{"d_model": 256, "activation": "geglu", "norm_place": "peri", "rope_fraction": 1.0, "qk_norm": true, "attn_scale": 0.125, "init_std_down": 0.00391, "beta2": 0.98, "decay_shape": "sqrt", "batch_tokens": 32768}
MLP neurons of a small language model. Each row is named by its layer, matrix (down: output weights) and neuron, and shows model dimensions 160-223. Each number is 200 + 30 x the weight over its row's rms, rounded and kept within 0 to 999. A neuron's up and down rows have the sign that makes its largest values positive.
A block is one neuron, or neurons of one layer that tend to fire together. Before each block is what it responds to, as a language model described it from the Wikipedia text at the highest values.

Word-completing suffixes
L8.down859,205,112,205,136,169,208,215,198,190,200,212,173,184,228,199,208,186,209,215,242,187,127,209,185,177,196,241,211,164,194,182,173,204,155,236,223,195,197,143,157,202,209,202,177,115,224,186,196,232,169,163,161,193,231,236,133,153,197,235,218,205,200,238,185
L8.down1063,132,249,188,149,215,191,148,251,131,181,208,180,154,218,161,225,211,204,171,164,229,221,167,163,167,192,193,202,178,192,246,216,255,163,179,169,226,225,206,167,169,237,199,249,174,193,189,190,228,195,199,223,203,196,140,168,202,205,187,216,144,156,184,164

Year-start digit 1
L7.down127,243,208,211,200,94,223,182,185,271,184,229,154,214,153,204,202,218,175,190,195,213,211,165,181,169,166,231,186,212,210,225,195,198,155,210,217,190,228,186,144,215,260,190,159,254,192,162,198,252,234,205,188,268,206,196,243,179,217,209,196,169,180,206,204
L7.down642,232,231,214,187,195,184,189,215,187,230,175,260,193,210,210,193,195,211,173,244,180,157,173,182,163,187,123,177,198,223,171,235,207,188,170,151,246,171,233,162,174,201,160,182,237,229,205,203,194,197,225,195,176,204,185,200,153,140,194,214,136,154,181,176
L7.down1006,256,214,193,189,229,150,189,183,162,168,176,149,131,220,204,181,184,168,181,239,183,203,196,201,199,186,189,217,205,230,216,221,184,195,195,194,167,194,234,225,197,234,194,207,244,188,238,233,211,180,247,154,198,195,164,220,243,208,183,146,204,230,196,179
L7.down1024,167,223,218,175,185,238,165,182,229,228,145,184,233,132,210,210,231,166,177,209,200,155,215,166,247,198,184,177,194,178,149,201,190,235,233,226,142,245,233,229,189,219,224,158,154,192,141,186,202,217,176,218,237,132,195,195,201,173,172,189,192,172,196,219
L7.down1048,202,201,183,206,178,176,212,232,255,231,190,175,180,184,202,242,211,240,191,187,198,212,187,209,165,166,188,189,199,178,208,220,144,183,178,237,232,241,214,207,239,182,204,168,191,174,228,192,241,179,178,196,203,191,220,174,216,208,196,186,206,190,265,187
L7.down1392,237,254,272,191,187,220,191,216,199,234,174,171,189,198,176,242,274,219,232,170,223,177,163,213,187,179,182,189,209,213,219,245,181,201,212,240,186,196,125,232,229,247,182,183,237,216,219,197,194,154,253,148,245,163,201,157,156,190,160,151,199,173,224,177
L7.down1450,197,198,167,173,182,227,236,212,208,185,212,203,165,158,212,209,197,197,221,197,167,213,196,183,221,277,216,181,202,236,204,237,206,204,225,219,184,208,237,191,171,125,208,275,261,196,212,205,230,246,157,224,188,218,169,212,222,195,213,196,221,187,247,253
L7.down1491,149,208,224,190,181,174,190,153,218,144,165,206,218,184,135,221,202,164,190,193,241,145,192,235,200,217,158,157,191,169,216,175,192,211,191,216,214,228,242,171,138,177,169,198,263,208,241,230,211,180,177,205,169,142,201,227,189,206,137,200,215,208,206,214

Year-start digit "1"
L8.down38,173,196,184,140,204,199,211,195,170,221,119,165,197,203,206,235,200,178,204,219,158,206,218,249,217,202,217,168,195,207,181,228,200,209,148,263,212,242,174,233,222,212,144,172,248,214,234,180,300,201,229,202,231,250,184,238,250,252,195,165,157,193,216,195
L8.down1371,167,279,181,196,187,224,218,209,195,270,204,194,134,143,191,207,173,227,229,206,152,169,217,207,219,215,218,245,133,211,232,249,186,200,177,219,184,187,179,176,235,217,188,200,217,157,230,225,181,181,197,157,227,168,195,234,213,219,169,225,175,211,182,149

Relational noun endings
L7.down177,211,217,204,206,165,179,202,181,205,183,215,195,203,228,236,221,214,219,209,202,216,215,170,210,213,187,179,230,317,141,198,185,214,199,194,204,213,164,240,216,211,189,208,206,174,172,200,207,186,248,167,165,205,187,157,196,153,192,218,135,207,227,165,198
L7.down308,187,188,180,222,189,206,169,128,211,183,152,262,209,197,161,205,167,194,259,226,201,158,187,253,175,212,248,216,206,210,185,240,169,214,192,215,181,192,227,232,211,191,248,265,178,215,216,172,227,220,218,156,224,152,182,196,194,128,154,186,220,205,152,237
L7.down439,234,225,169,140,151,221,185,216,183,188,191,219,212,194,171,171,228,231,168,200,175,247,220,233,194,206,240,264,193,190,160,231,194,208,199,200,239,195,206,203,173,189,212,156,237,229,192,196,235,202,217,177,196,223,237,202,211,178,236,178,178,247,174,199
L7.down734,279,212,219,194,202,159,194,203,137,217,184,202,266,200,226,221,253,176,166,224,226,163,141,156,192,205,212,245,184,225,158,201,123,180,192,192,188,211,172,237,168,185,155,190,150,279,183,212,213,144,176,159,186,228,227,228,181,222,213,235,200,229,148,230
L7.down956,170,154,224,190,201,210,179,177,200,158,227,194,205,173,205,166,168,190,263,204,222,151,212,188,194,225,218,300,157,226,268,170,183,161,228,166,197,211,188,204,162,251,218,165,193,197,152,192,202,150,233,194,214,210,239,204,239,193,262,204,186,186,213,219
L7.down1014,217,229,189,211,252,162,237,183,217,176,154,192,202,204,189,148,153,191,199,193,168,200,197,184,208,216,224,233,220,150,191,212,179,194,190,168,140,249,257,220,212,209,239,256,196,223,252,183,202,194,211,198,203,188,179,221,203,207,166,236,201,173,209,199
L7.down1219,207,175,200,155,200,162,230,172,186,209,194,302,164,178,234,235,189,204,223,231,200,210,150,194,198,172,231,164,208,201,167,193,162,206,202,256,201,200,256,180,220,184,145,184,176,213,223,201,211,212,177,182,145,185,221,198,178,224,218,204,142,141,215,195
L7.down1367,228,161,229,159,195,192,219,140,199,258,209,180,165,258,181,136,186,199,278,150,199,188,223,210,207,220,192,207,266,182,193,175,203,246,188,211,217,206,227,164,224,244,240,204,209,178,239,175,165,150,263,235,171,201,170,181,177,173,200,169,183,209,205,210

Section heading closers
L8.down43,251,208,186,173,170,207,220,210,259,170,184,147,219,178,163,191,189,242,156,212,192,156,245,185,177,182,222,220,213,151,212,182,192,189,239,238,222,214,155,199,215,164,230,164,177,203,196,144,219,216,167,227,225,216,172,207,212,223,203,235,264,162,223,248
L8.down88,186,196,176,210,197,162,203,232,238,195,213,184,157,182,174,231,211,157,169,247,244,204,175,215,282,160,246,242,230,186,217,231,134,211,242,223,171,238,188,236,193,196,246,196,217,161,177,258,204,243,190,207,192,137,207,234,224,195,237,192,184,142,183,170

Plural noun suffix
L4.down305,141,239,205,250,181,180,209,195,235,157,207,182,178,245,186,232,167,136,223,206,202,195,178,204,190,259,205,217,218,192,155,202,212,176,194,174,201,169,218,164,179,225,172,238,211,177,199,216,246,215,187,218,225,196,178,192,217,221,175,131,212,184,150,222
L4.down633,130,222,162,214,182,244,228,193,200,180,146,215,204,222,215,252,176,202,194,230,230,186,222,210,214,185,184,195,256,241,225,205,217,224,240,181,233,244,169,172,203,204,200,196,245,192,173,154,246,175,197,176,262,241,169,151,195,210,220,219,195,181,167,180
L4.down1084,167,237,206,211,211,173,198,203,189,173,180,160,211,266,143,259,163,181,157,197,194,181,209,228,209,198,180,206,244,173,200,176,178,182,177,163,226,203,205,223,192,180,206,208,203,193,161,261,184,187,222,159,203,228,186,154,199,187,218,200,167,158,182,204
L4.down1406,194,233,117,221,180,195,229,209,156,195,195,185,203,268,151,207,173,242,148,197,196,230,196,212,151,198,168,220,211,239,175,180,165,180,206,202,221,227,172,209,206,187,174,228,208,186,189,227,174,212,181,207,253,228,160,148,183,189,196,164,254,220,170,200

Heading closing markers
L4.down142,202,236,194,195,196,206,193,233,244,203,211,179,220,155,199,238,276,221,196,193,206,214,188,185,183,170,170,168,220,201,204,200,180,228,213,153,218,142,260,207,217,175,224,162,209,234,198,182,184,187,126,221,195,235,195,219,235,222,220,207,210,212,248,188
L4.down566,242,137,186,223,193,206,184,206,211,217,220,180,154,204,169,234,226,223,249,200,210,196,225,208,138,158,192,158,209,201,157,140,205,158,208,238,190,205,196,160,200,234,211,233,201,144,222,256,221,225,198,199,181,209,228,263,161,186,195,140,264,216,230,256
L4.down944,252,164,259,232,167,216,198,211,234,207,183,171,192,218,186,241,169,212,179,210,192,226,190,227,167,204,194,135,243,175,230,251,189,178,173,243,185,208,167,175,196,185,212,177,221,163,217,265,200,214,179,193,213,227,197,213,202,211,137,196,222,187,197,202
L4.down1497,194,190,222,215,226,238,192,259,199,237,186,178,201,205,153,196,173,228,189,227,202,235,227,187,178,181,182,240,217,213,181,168,170,193,244,190,222,249,191,182,223,204,242,269,216,213,287,210,203,208,274,227,182,165,207,169,154,201,194,191,211,184,208,281

First digit of numbers
L4.down948,227,185,247,188,184,199,196,209,185,213,211,237,180,132,192,209,227,201,200,234,164,197,221,220,204,212,286,315,206,204,172,196,213,206,167,217,180,191,199,224,172,203,185,162,213,162,215,197,236,177,242,223,203,174,262,244,160,159,194,228,191,230,143,248
L4.down1134,188,198,206,251,221,221,257,218,177,200,193,177,196,197,210,229,149,205,260,181,173,236,232,162,178,170,181,213,171,201,197,177,169,219,223,188,137,233,191,178,225,120,172,188,213,224,153,178,199,218,173,197,196,181,190,169,193,181,237,158,150,166,188,226
L4.down1145,197,214,184,211,187,215,208,195,166,181,187,157,203,238,178,237,171,227,173,217,196,191,173,236,194,218,159,250,222,215,231,157,256,206,193,254,144,185,199,197,190,215,161,231,225,231,175,182,235,231,189,209,177,209,200,211,157,196,184,194,146,189,203,165
L4.down1169,189,186,253,221,208,225,190,246,252,168,204,230,249,176,214,232,199,202,190,168,199,185,189,208,241,253,181,178,144,199,227,187,237,218,232,212,192,261,192,161,168,166,177,258,174,200,174,174,249,228,174,203,169,215,222,182,206,141,199,226,191,208,247,230

Closing heading markers
L7.down238,239,235,175,189,187,219,202,167,238,218,209,267,224,252,208,174,212,200,256,166,198,207,246,207,253,186,211,167,167,200,285,208,228,270,228,191,186,219,212,210,199,197,191,193,156,163,182,221,161,202,189,203,266,195,157,163,204,152,200,255,200,180,188,216
L7.down323,200,184,220,195,230,231,198,217,179,202,197,258,217,164,180,183,197,217,194,227,231,197,184,185,218,202,165,271,193,277,189,181,196,151,166,209,164,183,150,242,181,200,185,196,230,218,159,178,184,191,200,154,176,187,196,182,199,186,214,213,248,243,207,180
L7.down568,121,202,172,127,160,219,248,204,185,212,260,218,175,202,224,200,159,213,197,193,142,233,179,237,211,232,210,208,184,156,197,195,216,221,226,233,185,186,183,191,205,146,198,197,175,232,240,160,165,181,154,168,181,170,161,212,172,211,163,185,198,203,221,244
L7.down923,218,202,171,159,213,199,160,196,172,258,228,215,198,190,176,195,231,220,155,214,167,202,190,204,192,200,198,200,205,138,194,181,182,205,177,218,217,225,231,199,282,192,236,174,185,202,208,252,227,193,225,164,204,196,257,157,191,192,167,169,196,201,180,151
L7.down949,193,221,252,241,243,185,194,151,166,224,233,201,203,204,192,223,147,193,182,180,175,195,169,162,155,160,180,232,207,223,171,188,232,185,244,229,194,209,215,166,180,216,219,211,225,182,240,201,220,181,195,131,156,197,174,250,231,193,162,259,196,192,154,167
L7.down1214,234,176,128,169,239,147,219,177,136,252,211,198,196,198,214,190,203,203,171,117,169,216,191,188,196,229,195,258,189,189,198,216,258,172,224,247,174,211,156,154,193,184,252,184,177,211,152,158,243,160,252,170,207,199,130,180,160,139,218,191,222,179,213,226
L7.down1464,187,210,201,239,257,218,232,164,266,162,192,237,221,217,222,239,231,183,188,197,221,211,184,173,167,169,133,187,184,186,231,220,151,168,202,233,240,227,267,212,185,273,164,213,156,201,184,224,140,180,197,201,146,197,230,205,195,223,149,186,187,209,185,162
L7.down1470,236,161,206,140,175,197,235,157,178,235,178,171,224,234,202,226,192,150,172,196,208,219,166,189,200,183,230,212,174,162,198,205,232,207,199,201,176,227,208,204,158,195,194,229,206,181,197,184,239,248,193,158,178,187,203,151,248,153,170,228,193,207,192,192